config = dict(
    vocab_size=32768,
    tie_word_embeddings=True,
    init_std_o=0.00633,
    beta1=0.95,
    lr_head=0.0033,
    schedule='wsd',
    final_lr_fraction=0.05,
    max_seq_len=512,
)
MLP neurons of a small language model. Each row is named by its layer, matrix (down: output weights) and neuron, and shows model dimensions 0-127. Each number is 128 + 32 x the weight over its row's rms, rounded and kept within 0 to 255. Numbers have three digits each.
A block is one neuron, or neurons of one layer that tend to fire together. After each block is what it responds to, as a language model described it from the Wikipedia text at the highest values.

L2.down2011:109144140083093183069125140160072099126132084155198105146134157116126104189158162142115087102107115146130144180168161141173153097145124134100176119132139072119098155059149173110203080148106141174128103098165159100118112135134125081146176091065156142107135186142109059160124086168103173153068135127080134074115085208136142112142074110102108148146174116204142100109075101142116119139130
L2.down2106:094093168211161130151074104099164111153074088161157094138084167158131086119122142157118100125077068103099124145132114072158150090128078172059100122166151110154095122132131161107132140197071111140174199104103103114116187171099158118123091183127167102112077116104131156105154134208123145082169157121124088088155122114135137142151112050140163145126110104114109098156116123124173074104174
L2.down2220:133114113109173133088086137098131139158154115176119110084116106117128148084094134120130155143174142141101106149084131169169158073108163132099075156162161094129061118083174146114145146072147103143154155137104139117173069198160129124131112138127195152102164152161177155186140157149083071151125101128138121148086150146139106150114076112137138115119129184167115173133105177093057131133122
L2.down2528:109117115175122114104142135131156157125138123127126100181103131128128155112190191135155179121117136116083128187181164159149094100150110134115137158169148085108090088058183169126108148089106070141147109172156177116142112139099086100110079149145163150126165204104155118168143210079147165139115189095087114109079110128098106142151149079115047103063131128143144171146160129123164104173213
Responds to: Suffix pieces ending a word, mostly plural -s/-es, also -ing and decade "s", as in cups, 1790s, styling, plus words like other, himself.

L5.down1161:118136145123171164121100097128146155147157140130097088158110140041188085113152107099093162182077139120152148129127170086134108143124189087131082132086166185143116136119114121068075101061136122161101178146081164147115136081135131093139173133131056135138148175106135117149124145111180068115132138201094157096064142113118137120141142105125131130161126157184126119071152126165129138103112
L5.down2000:146136169120096155085154129077149105129081131135120103179183131122098145058170118118076115125133179124152127174158127113135115140078086128126148137133146116105129129170130129147111099210157134113172190041150103083081111119073115134110090143039063173192140072175131168194101116116163107099078152110072146165153179125142118114108179117135091141119139131143121133132160146137155185148122
Responds to: Tokens inside markdown tables and structured lists, mostly pipe separators, cell text and row-start words such as |, More, Final, N/a.

L5.down286:111117121112120098123111042110144157118095098104125142120111185165183185110146151111148157088122153127126164152139081138118130138176125190146073095123100079138181139093153192114109151083159080089098121134154082115131094091108095148195118153174137184164063143083077100085079125106197154110188136070140141112173118106107153074122156099074161086095147118121091180114147041153113169154089
L5.down1644:102122100132115079150130105125136158117118101110127140112139094100155123121139152135152131065152138087107106255180091104101198147102072133151090125132085107133192140127091141076109133154153123130121139102200127087135097141104070160184091160136135155158100146115101186103122158128161128128140168112126124072145150135123154094175120049047149109179173133090128137125137086156145096150101
Responds to: Word pieces and words within titles of books, albums, songs, films and shows, past the first word, e.g. Fulf-illed, Blade Runner, A Friend.

L6.down696:169146108175138114069095094165079134060062150133153129139135119138161142171125116160105127107085176154104132000167142148165103131117096163158194088173114128140126142138125135132162154118143120112101127131166153185111168139122090083123123095153149174142145184106114160152130108185108102121142087118163153090156112095080139142123094124119073122188095127093100118093112182099111126093145
L6.down946:168117156148141132076150171113160188157102160136132113201082114128113116093146171139136168109148101148092182131137143140114131144140126051075183108124147129143145168112114104158111154151091126143130176087114104131114154149077187153155164136120192208148081127136097175134133083127120098113125050129115141128138058161170083183157087100167131113079071172144088159160185113127139111130122
L6.down1026:156076132110177143153129141073078112108160114179092142136158120078106179150090133115149138150054138136187143076173133071146162093136081155145130180115108139174118121133148125115122199133134150139127158122182117116101091185148095160112123109134129127100107137132143178188125118138084134105118106132114059100103126099173120190098132128116135135135166156100095111102107142142113119081133
L6.down1083:165140072157153179108169129177097149091089086078113160068158110147143181101060147092130062088203168109146128125129129105093036071091142167152160126117120087107145191096113093127081098142086097133108089161110127198112134086147055136162105157161132125094072130114106169121164032199141103054122131160154092118214077106110141156106156140180109122106064137094146108112119148171148148126090
L6.down1743:099103171121119111172161188097138137093148082177125105164100124128171082086160141145169100111174164122160137088112136068120179107083081124094164123109168117173085126148116078154133099087112109171153095127174152156138070150135144100125191141166129130138169168115117104138153074070114087074133091147124148112130190149123159125145168133093145051148161160163134153125096086115132144091063
L6.down2167:141092054149181087125126123096140144079165147184137136112119115157142144091115095093112160109158128099187171149154120111087108119150139107061140139166174190143124103084105119159169140139174128149157133147141116098115111091188096192087101106115126113123183192134173117168121160176130177127126143133076176144125117094121129128139176151154115140114165131115167102067143199122115114111131
L6.down2194:137084135168185107121198112142161114094131143119105119143124176120130146141135077112135071081152112102151102120159124100154079065158156173150162149096071101163103156103142047130181106101137143130104134155110094144128125112120111129077083135106103096189138141127128107108134091163135134116123129124146141119083133147097153130172127175104123101104203084087103099129133099174106186152096
L6.down2219:127150142149197204125150155121126132093107134171132130143113148148161105113154124118182084131146165154113119089092168199142178080111115122112172168118065145114157111085151104141153130155100071155138155108087110134073118121166112122104142131190164128058176134140157147094133128122110111109093125129121108096090066151136079133167108121129082175095125181165145101136178115119119113100089
Responds to: The indefinite article a or A opening a noun phrase after verbs, prepositions or commas, as in a few, a job, a heavy price; occasionally one, several or number words.

L6.down262:183141190160160160096120138124080151109107163156144114122123067121122222166103131082073141211147171171114131139073134142138147143098186076146163108144133126199109148128141147103148107107119070131100098084150140116119128133168168072136151196153092136087099096132091120103166078140083150083095050029121127104138131143136104081134067144057120108089098104116139135147162154186168136158151
L6.down477:129076150144141026157094130115108124153171119155151145096149114111110129071126117153096134102141187132109166060138106172136117061148112130131128138093161152096129118158103169152126153135102130137089122111186114132131097119145170126152109199111070178083144101129165153111096149198115103094121092136129119124132128134162174123082106058173093127112092080226065146170120156117112103120155
L6.down679:138101099188160099103159128133114123134109105198186080151124135105142128137174108161065109224108113067170140166161143099106112136082155200114062105161180149087108142092084093127093113109132203075119096122096080072191106191138098140101126154116075056094125145153128136142116127143075143130147136124083166156157181147138084135134168125117174080047116124152140117100171124119091131130136
L6.down770:184175112154126126080132145162077125159149151136142061091175174161132077112128030118137113110122096110118137165114151116113126135176117109098109120075161088115146149083165066197115160151113138119105068177154135165123100081103140138128100128116164136122129105157139125127062171099151201095167166128121101134171174150142074132142108118100104163113066116117136103132117091128087135140164
L6.down1382:144163123205158156132124076119087197131083123104188157150168123125110167095140124068124111118043179147118144151100112132135123119106171070100135050143086128157169113121082112115122147090095187169098109179090118123129062076118157061181080132091116149092190129129162192124084145159164131143108097128143161090114172157176108128145174199115115108119108151158092120120138181157131172141132
L6.down1895:151111201151148158150126124144133117073118093152152126118190167133125191102111087075091177146125054188104158150069130129085138132170113156177187155116139178123150113095113113179134106131112118127143097100134139101115085138107114130120096134126168147117170157177142106134078147114064098157144083131105106131168105139098117126140169140114061123094098061177135155105169169147121119131147
L6.down1914:067148175168104117190136110114124115132155133110108097132139201109119086102119105148140155148141146175135072171152098131142109047119137151140096088114204163155067160177144100108114157123092148128175163161172159122087143185106089136147181133135149192167107167149149120151112117064086136132191142168106140132145128208181122165079104098134093114139066143152102104128142155101158167141153
L6.down2232:142195178138170090139067110132084132159161121134182085143172146162156167124169124155103204112068070115120149048094129161186113153170140118083150137205109152155142075172162090139086027080090110154084134172132193139197069095152151082171124101111079135091178085179138140135120084075098108143100168091127142122111077120105100158135121155061066072163110164086157152119192137130084119136137
Responds to: Final token of a noun phrase, usually its head noun or a number's last digit, just before a preposition or punctuation, as in sector, deal, seasons, 20,000.

L2.down207:097180136167147106061128099134065046138145144111137161150143202135133137063096076111100094124154109145159117114101051142176163089085091165137125146135119123138135134121091109175144160137132123125158156136115111154151126109153117197114079106122124138149188148109085110142167125102117197144205186136105119086121160114142075159077139143066137110083184112185089134115195133095147147102105
L2.down607:157110147107090101147111141102109093127130104102169197114160195112142120118162160082144189164154105126195111067143194123123081161150136121078179137152094176131117177118100106094097155166085145201074082109163123145157169095135153134096124150186125169146174140108116118055103153156117129115091165129119102184159115116165160129165124124122128116162157097146128085082105164102129148176128
L2.down715:099141105117106091135089134137122150097136093182156103174110120196161133111127157051099080126161094152115137101108146077109147121112122128110130088127142095148081090135103092082139097175081122057097176087120194111160138162093074149112072132103130116139126132110178164151140134123124121107118104147141171103099102120119113166134122171116168177126119146119148114117166094134108184139181
L2.down2344:163131188134134113104111134122171119122128075144164110110139075131143114135082109184067159148117076136112128175111139142121158099113113148103096145160191160109132141119141059183151148120113096110173134142143119103133142117147134141126050128078126123154207130126086091107126132095123128116122158108120094095061074097134129161099169105090147147130132117086135107090150150135096129195126
Responds to: Forms of have (had, has, have) right after a subject or relative "who/that", often as perfect auxiliaries, e.g. "who had previously"; also the word with.

L2.down487:131111139096126150081060107116053128097091090154105157145053163105103142112086109150098145095181131165156145236126135054160167172099134163128100083132165155130109092180147152132121153136112140086115128138176070144098204121126133166102064163088158120139169087099141076181136136161152183124152174159144080093119130170074111150126106111106114087138092148127127097087075144124118093165101
L2.down666:096175149141148115149090132179055117146097152174122139180070126167063067103125096115150098142124155158135154142140184124156133103108105132089128119121086128115055099120141137190132138175098127146137100103126106148093079106187142080096123111108102182200119130157137176158180149141200129118159114087101152110242161119137133096186190108081139139114226126088111140148110101115097095180105
L2.down977:127144150093101140134176090110069169128123122107128044090174159143144118100166144110164126107141192086148108070178147085103141103117052148112160172093182109126138115134105144114117117151147131160048101132087153150188140164154159073183140131117088115124116105116161198102126133119114114158164110140110116100194131137136112155146116120172098089156151106119109159117107080143065162103099
L2.down2464:081098115095082155047153136096099110171087159155050143090144175089106085077098129133155145133191177147155159226123135084097097123124128157109175180184120130143120077125128093158151143103127161135145125090143138119080173095177164175166071178144147153107106141100128127136114111068143149121171085161172104125127116162108132113158139124106142051175117063180132101126095118077084117123148
Responds to: Semicolons, " ;" and ");" that close an item in infobox or table lists (Royal Hungary; pituitary; (2026);), plus some second words of set phrases (United, other).

L5.down535:112116169161161158103140127118231149109143175154118128096144082135128180134124150113123152106197119100097162091134170141033086137159134102168150160126173108142130157110122189145141105082164129050127059118151141115143125202143124131135133140175084163132095120140152129154164165136155192091140143098086139103113089124147105182102189137103191105118135148115148104105094147092097096168194
L5.down1063:128097181134140129139138115147149180166123101142124127082105170151068139095152068129117109161136129173113122173134178093121170163096113117103118159154124099120102138150132082124125140146204153070127119112128164084144098134141101152145142105118100108105118189101148171104130122173151129126113148126131139055103168119196107167099103050148148170118092177152133092083204187063079138209134
Responds to: Abstract quality or state nouns (or the article leading to them) as objects of prepositions or verbs, often followed by "of", such as status, performance, diversity, nature; also digits beginning dates and coordinates.

L6.down425:107144121109109146149144068157153181136101141100134182082151135119126120101159132139144164156144110106106176151134098138109154145122105119137163104138123131124131143109119127059102118162133123053128121118209124172175129152129057158191114179171120128155111117131094138138144141169157120056142139131129109130107136126095142079121170142093144072087144113139157154096177109142109144177111
L6.down430:131146145136149159169176126136121126166119112100139071104135169194116096153146098134171092136123190129128153215156148165113130120162159134091119122131082099193095134090122086118089152107130129167088159115097173124170098118106102100133082154124173128186138134100105157138143104143185055148117118131147131155093125042090135142103146106073095137140077132125099153131085113139134133090099
L6.down550:130086150091116095176100132146198111169171113108175123151100167098121173127081133114076097130141086105148158153109194103104148174132091128111138092090125165160110112179109109132141108179125151153142114183095149124131162082150170113097147132158146122127126149160173140154172121128159174141097083174137106114176140162091155093115081121147115136063111095159071117079101082133136119062128
L6.down889:097150104098137135108122151133100143090150121110105146150093147141042080104087185106098117203117143191076171043122077146142151151135097125110089117144070129107106158076139124153167092119193121136101114078089061128137153169160148187169117110083178170107161087091122093082151151158109157112095118088113108127051132154118087102106175169201146062131141136093078203111137113109162083161159
L6.down944:162104096106132138152119160197116134149136155119223142105153083134162128126069148120177162101076145092159076127111160110090103134117109152139072117041126086104141117143138127135139130170153113147128103075113050097142220126066126116158108095058153127125169117157107101120094079151122167103154081123115124167136075158142108138125078112122136083140134100104062105152118096103140088117136
L6.down1345:136148070119110063144100097110165115123107132108108160064154129103106137122147127123192132116149117117143090080101141146091151128088107148165111144166122096161166152145047110112143156128120140129152169132093098113170141158063089138175067094106149107112121131101150189155091122130156130131146123081125142145130119129135170092147179134082134116140122095156153067111106115186130133157107
L6.down2012:082147090131120144159112077108149166144116162099125144073157110118103149121143109079140118171155059127135141117134096123147086115120146155154158170084179088125087079071136164127159164120110093123188123091139158125122199150092078139145120129175125171138138141118092083123158115142154166135144151100108163157153096119115150115146175086180075105162131125148094165123168132187146142208163
L6.down2031:103188088113141146103139142134101102102100114130130093056165132207079114121163098086156096148130167105130136239123152166148129174180138096061154134082206120101101131117111105116056153121100169069148089127170150133129165129150113086126118122142151196177104139174108150150100119077112145127086084151143095130137084050198150084101122130155208056130121130143068141131142099123106081134175
Responds to: First word or word piece of a creative-work title (song, album, film), usually after a quote mark, pipe or "album", such as Come, Human, Salt.

L5.down1040:096061103143161081124164110050128117114151140140112173114173117177149162086103122070193206161184044063168106154110183124118138139126123066108112121133181161117107141086126212114144121112127144103123077156101146091146099194124098154091078097170164175139194131085105158144111112179184098101117113187114148070148160115166084112153153118107113192104152079193110091084119136098108120114150
L5.down1957:115075090117140123118114165130175070067136079135118159159098125149095173081104114105150098113120124129177147136109150154141100110110084131106132096118132144122142100066115146133108142081157146122182105121145098113160089159168112166172085146138106070083169143159168089100132150218142167044104144087150117173152179108139111140189159079090088115093140135178179114071139110125097119112172
Responds to: Plural count nouns or their final -s/-es word piece after quantifiers, of, or these, e.g. charges, episodes, mosques, cultivars, also in section headings like Types.

L2.down230:125101089076122185151109094149145140164139106103146090098144144111176067127118162127184079054107174134149168104136093111183124070088100136155109142147155172122075100120177153174127123106092104170185141098133170136111154127132172139188142132161126145082078137104170138120141211144115107155037088182140099161133147134135070124171193186145080147194150120190174142104134119130111061114092
L2.down509:153116138168140130164132150065155129100114140099160149145155162156112171049157158132123157141136166099103156164082124201086101100162100101133121027138162086124157177098166148118098130139145132152081122131142142125141169114135118150076123084100167117180146135096158068137110131136138140090136088162116081113133140174109143170142097139118115194132124105081122098146134140064132124138159
L2.down548:157070124156161118105126138160107141073119138127122134117150110136126086175134146153084160126098179122164091168119076161103100179118159130115108122156156079116143121116071134115115141120120190179149087084123089171144181105159068142110057157119169119097107125142087118135128101125131156130083118177097149124105138104125160108076148127102160112137149116149120177090103113112145147100098
L2.down2069:137116052095130115113070123087195175171195157126112164110109131171162109161083151096158141074127113123139133090121092101149121131098144194106080144115144119100174110100144143117116122118103136130102166087130130134158115118129148125091182188063169103128075118120103111121127135110110093101088141173144087121200116110104094080081083095103114102109149117131082154116098068162130110150154
Responds to: Column-header words in Wikipedia table rows and infobox field names after a dash, such as Team, Name, Born, Launch date.

L6.down359:127172179133075163185118168145118070046133185124099158146100118133143161126111107127138087107155152118133111092170122131170155138063071102142155127184123106120135136130152163125090162198128090089161186124091099160139195118104090108143084099096146105169166138173160119139139144117084188099147103165075109128191171126078073136137131106170078116156140139141120067139079079150071174130178
L6.down407:171151150105159113149161136164175136058078150161087163134076200142175100120163122118137122133025130135144167071120098149084125089178157093203125131121037095169131122093076115128138066146195101163155123105129128126114072129155136154137162110170142132102174159113095155086161125145150126154202080093115121148116157115180145135145141176144198141138158126133117142103114139086163087152192
L6.down600:126159096117129154117151164074076174139115152175146132088132132112099082056129137082070178119179168083125132000099165121108063119107172154172098142075111176089160151146093138142111149160057126074143137130145127147127129120133183129134147089143148131150117086137152140192131153134077131156113175137122158121124127111120167189120189158125154105109118138157129089184199148171087139168126
L6.down836:107146121126110159174149135163104128086125102131088086077161130169134157122134124146152110118195117150151137165127143147101125152125158051130152073178154111212098141143089101155135153132119126140114147151125154175171125107162140100132113104117120129147087113151118159143133178176170125146130164130138111106155124140183107131070120141151134086161132132170101100178130140174145057166151
L6.down971:173169149137162141127162097096100126089181072216141145124195173144136128079148125125097156100149148107164111006145106148095139075142090109166159150154199169104111122087112153149094117066161116107080151100132049122120133188126173119118181093204124082075113142115165133209119086125130128091155126079177145121174103112162173166104149175110108123140122174130142100109143150129175135133152
L6.down1290:156099107112050194134130122178121133171141085090133130149098084132082108094125125175126147095184183187130149124083099106066151145155108111117097131127100137147179060141074113122033120106110160117159119084164106095162095133137098165228133057181154115119072127146151109122126160112113123093105147100141178137149093140046154194131112123144187162097067156149112099148138121095079170123109
L6.down1698:076095117145123140124149109087145165176134068118201152099112157146084122097116115077157139115153180183119141067080169147143113057137143081141100143136135121172154143135149148131118161128112098105132169117123151155096130146141170118078123155129211127139165095139147181110118147138147154095092074111156113165166141109106126199152144064164179079171088140162151103168108154122165101132126
L6.down2509:085076150123128137118054170139152068124158135159098105120174115149126147145147125080086151128137160068103130090112090125111124087107104123136158161080145184129086129120135139142167138099186163177146092127196097098118088106089110161108124101129123142139093106221153134149132160145121116076101134169059106115125097132087148153091077079117103154107135164172166164154114117085130137128095
Responds to: Forms of have (has, had, having) as auxiliaries or possession verbs after a subject, as in has been, had won, having been; also empty final table cells before line breaks.

L5.down1843:153105112079113132134096122165212107102183158176131125080089135098126106136122121120148122146188104170164058184169122122136076117111149109132072103112161144076128068080113106119138107130144146145132077132147124110114140126064065149118118118128103125124148137200122134116159106099138147105164091155085142140115120156139127188151157160179188140115117146107081089130127178105154134151170
L5.down1905:133119157142127108116112113150151146119143153158126148099117097117152115109134108095084087128105139164111082209144121175110091150137166162143170123106157160083117109127082144128132115091171135114161118115173095121128187134055058168156072129141156115195059148202125091081160141127097135097140174235181129160135144155151126155138112084159190189127103127119163169165103209082141161143142
Responds to: First token of a surname right after a first name or initial, as in Steve Henkel, Paula Nechak, Michael Graves; seen in credits, reviews, sports lists.

L5.down1786:117094090072143139113162149155089121142130162137171164081124080173170189130076161123102153145128117112152111131133149103096098086123158081098150159155151132103133100093152121179141147183189092144152125159126112131121195073056117102121124105132206136086118124141133089102130155126154150165118213156179159141069129061092127163040170122150123133115095133084140136078135069157113072183113
L5.down1934:176154096131149087128165142130128125138126095151108092142087143187120182111139166102137158151164124107148146118112205086092100110172100145155140110106136104118124067152125123136093124090164148099139085149192104105143130077129105141074104106103106098171095080142141107120119186129099102119099147112099162076095172095102125141107136162084108147172124117180104141142164139143150132145153
Responds to: Forms of have (has, had, have, having) right after a subject, often before been, as in "had been" or "has served"; occasionally table pipes and spaces before numbers.

L2.down186:189138107070126102125120117122190160123102123123114140175126104128149134098101106091188203112159123143106172060104126123165155091112182094178117057093079107162159119149164142172104107120113170132113200124129072130091119102155101155127189153119178130100110102188079156142153143176133148135138137138121191130160175080121116153132118116108137098140155106123159118156126106150197101137078
L2.down734:127143113208136165108174135096160097099096112182091122145160091137109157072196149087156135131133119169142114135115136171138188131130144090133144110085107122142093154117127156091154201149107115116123151122119133127140108153100078165063151181131127180145153117089138220100080112073056127134187168091130067119130160083085153146085141098133130070084107162148136059138133164081176152140087
L2.down1275:120165134111108083113172100188148150089140140144098149120163099158150153150144107156196164110143147053106109207097157106139122133119150119123062095103100187122118157139107061128134106116107129164164127094088148144152106066132117088129093120103148153097129078092133194042119139050136118094102129150160082146125162120152133153155192100136165135158107124104125104114109128143098175162122
L2.down2374:151169152142109135150123110169122127142146164117094116102210112143088106195114139155120052088094179099088114133109147089141128127228171103114139176153122105122185100158125158094112170159144141217112089082104143135105127115137193132112155119119172167083146116128178156078121117100106158138164209133133183095169099169106128115159122088132100130161097144159112155148129128138164135133166
Responds to: The article a/A or The as the first word right after an opening quote, colon, parenthesis or table pipe, e.g. "a cross between", "A Love Supreme".

L6.down159:104161156098184137098118100130126160093136104092137132113116094126145117159117158102087110118119112076152113144125109102113082149087161163111140185113151072111199118041120153113167110160100087127151117079076150061131161195157133153169112140097130120108156180159108096246074204110072178106140134160083131178170113142122133150121102124086104155127145164092135125137109164090107155141104
L6.down848:142090099118126102156155139111089147148122102149102159113107128123085099070158105169081171138114136080095144111119120134167144110103080136171135119116121100100097106185106090130142068087109115194204244162148130114149051132158154150103137141073186117111129144132101107125088102149150115086149113138187145093132150127184129198194078156146180088226166163103122140123120203109132108157111
L6.down926:193129174105124153092072096187154098111177148144087177166111131118117096105150120153144143142117156139154149094165113187188157194167177171184162060112125171141135113114135100103064152165111155092128131092165108109115100140088108110125072151136140135151083092178138154124113139100165128135139116134123144129116114115144099136084183090089074137137200124135091117181198134058127102168166
L6.down948:125062183173124169050182148153177138147000087118074175131125135139089146131149143134114114109131120140138121105116135135117073114115176119163111139148089106141149159205094119113130166143134101152125132149166202127184109102124133145198134185111157106106087206132178127118108122119199088132116110132142116060098143068126108180134114200144153094141133099138161113116085114097148144155101
L6.down992:159136118162077098165171112150128073183129098198131080158110114087144145162125145079071121116113091144133158158063138132146085141122123141141157106150092167139189080126130095088173161146071141087082149111074169135128096101150167124131098150119103094143096119145083111179115159138114100131133141120171121152154164078132103181154115089114092149112143191163127046048093114092131079152157
L6.down1641:143117104134116120120191191170142174067138136149182144119128112147078139148147128103108177128125171148111105178098168129187023147108110110139161087104183130142141113157091124121138081131203146073133162138179191100105125052157107132186098107119154153135078123104141074113136120126151159137144137170126176120118195114135055138108098148132132125177106191128123090107124169103144196135125
L6.down2164:159093138107109136095083123099138120169099185149135145128097100124170157195133107137196109118209154158191165133113145119095111127119113196161182105121131162153138158176095171096083223109083128118153111179115100105116162132188106117111132126134131114131123158107163170167165104143115177115125137097152110086095095129156099142171136153167142120153159119114174155105169122149158141152129
L6.down2338:112109169134107082088086160180144125117196100097121069157174079128096138148132104130163177090139152119115086163120146139104105120092117098156122098137107136113170130153156149145129202117165128111175148154155126113065063141132091149145136165063094153192085094174140108167068140194158131125136101089107146130114145189150164146119149117132147153129166100136126096126088109144152115148104
Responds to: Words inside a noun phrase before its head noun, mostly adjectives like high, estimated, average and "and" joining nouns (sizes and densities), plus table-header words like Peak and Position.

L6.down445:123116115067125127099108130158166180174129175119146159135171103179133127168124134127156177123121095081180108213172066160137149132072133130104143137183114105125150140116081123128150124181155136206116149153140157093123075096116120116125092136114100097103099173115083056145155113094183121130177141150100076157104117081145054139067129182108138152133131156134135138175155067165118143139116
L6.down586:130177189147167131151127139141113175129109156096193072162082114178168102149115172107101100066121093128148094239162163140103129151140097128163145104094117106103195103099183127135118140138154155117154168146135077095115129124129212125135087129116130128106094137078072105149200072156188118078154066086176108132096084064162118117129174090141147111096139154142165154149126133124071119113158
L6.down708:120137105090129132134134199156136129076086100054155147176132151153147126112146124117138150120126189187139182138135186175148152183097104103151178035101125117131126128110151075121179128137113138144124141126176157139102130110129084091111132132206119103137171140100124130103165049159127137113071095135132112104163053145116069131144154148129143128126178164128149141116155117092169183126108
L6.down875:136138078071151178101137138099114147170116103062113142187101116165179106076116119155200102176115137141168140175113159108114123104121103158109114163083121147138142153139142099117146124082133191057199119125120155133109112174096131100179131083138136156167231093114163198138113085143127146078136158205133071111060101086100127063069135132140146129164181155160097090061154136136163122161112
L6.down1329:099147085102148127082098143098081135091143101117163161099165110163092133160079169145130106096092150154124138180129177090116112127154120161086119150133089147083130109126153141121153150137143158173100046142126119140150084135084141103137126139129107119143155134138116137137116093122079144116153091158162161102090118140126144130117092118113138154177152198103105142058121114144078104175131
L6.down1806:152102105140066124154086070110150163173120099147127091116189116103129148115172157121147134121170118154169181243148080116121111170128077136165048142163203067174136111154154067179129162113130141094108111106146134142142097106089185102091109139085155078153138161069122126153152100172146109154084140142101094137113195185134167128094141113099115184148092105116187162123078112155135097169150
L6.down2191:147114129129100096131118131130122125102115132101155114133111069141135146140133085120097081098109104100182106255154154058117181144120154119154152148101112116180172129123130066129130093123110142120110090116105130128124164117206107119164093174101149108150163172120150180115166106159107130117119112116129121071061159161123119169098104151137064118078133118142127196144125103144144149139103
L6.down2244:116116065108094149127220138116145187141147118157158164155137163127207151132129133143158155148100133102133109242140136100172195133086149127131138183131168110066146109125158099133185153112098129132060159046122126058136073076142114092147101108132113169144088132127092115077096157088112082146135143106154171131103137122161141135179109144055137159110173141062101151161109147169091150145143
Responds to: Labels of fields in infobox lines and table headers, read just before the colon or pipe that follows them, such as Name, Candidate, champions, language, Rocket.

L5.down569:183134135111197137113139121091151112155114124097112120114123099118168119110124111045123141104104148173180105123137121094204145184147134093118074160123090128128124133105199102140167155122139078137130172064106132136134106102130145130089102145141133183068118147201134119123153110139141101134095103191105176115107164161109180158085136107109125145127177183113146063103142104125072150120104
L5.down1589:159135141190112158129127111116120084103084066130122160144149156137102165152133133122169186079098112144141152160134142117152095178164135087104133167089054127171139131166156119141100172095115104147126113117152147116118103114166107106107172117163145153141135145196134177132104166091151120096054158104122099073132135147121114176109119086105105097151120142197101189172073100101139091133137
Responds to: The indefinite article a (sometimes capital A) starting a noun phrase after as, was, including or commas, e.g. "as a peacemaker", "including a collaboration".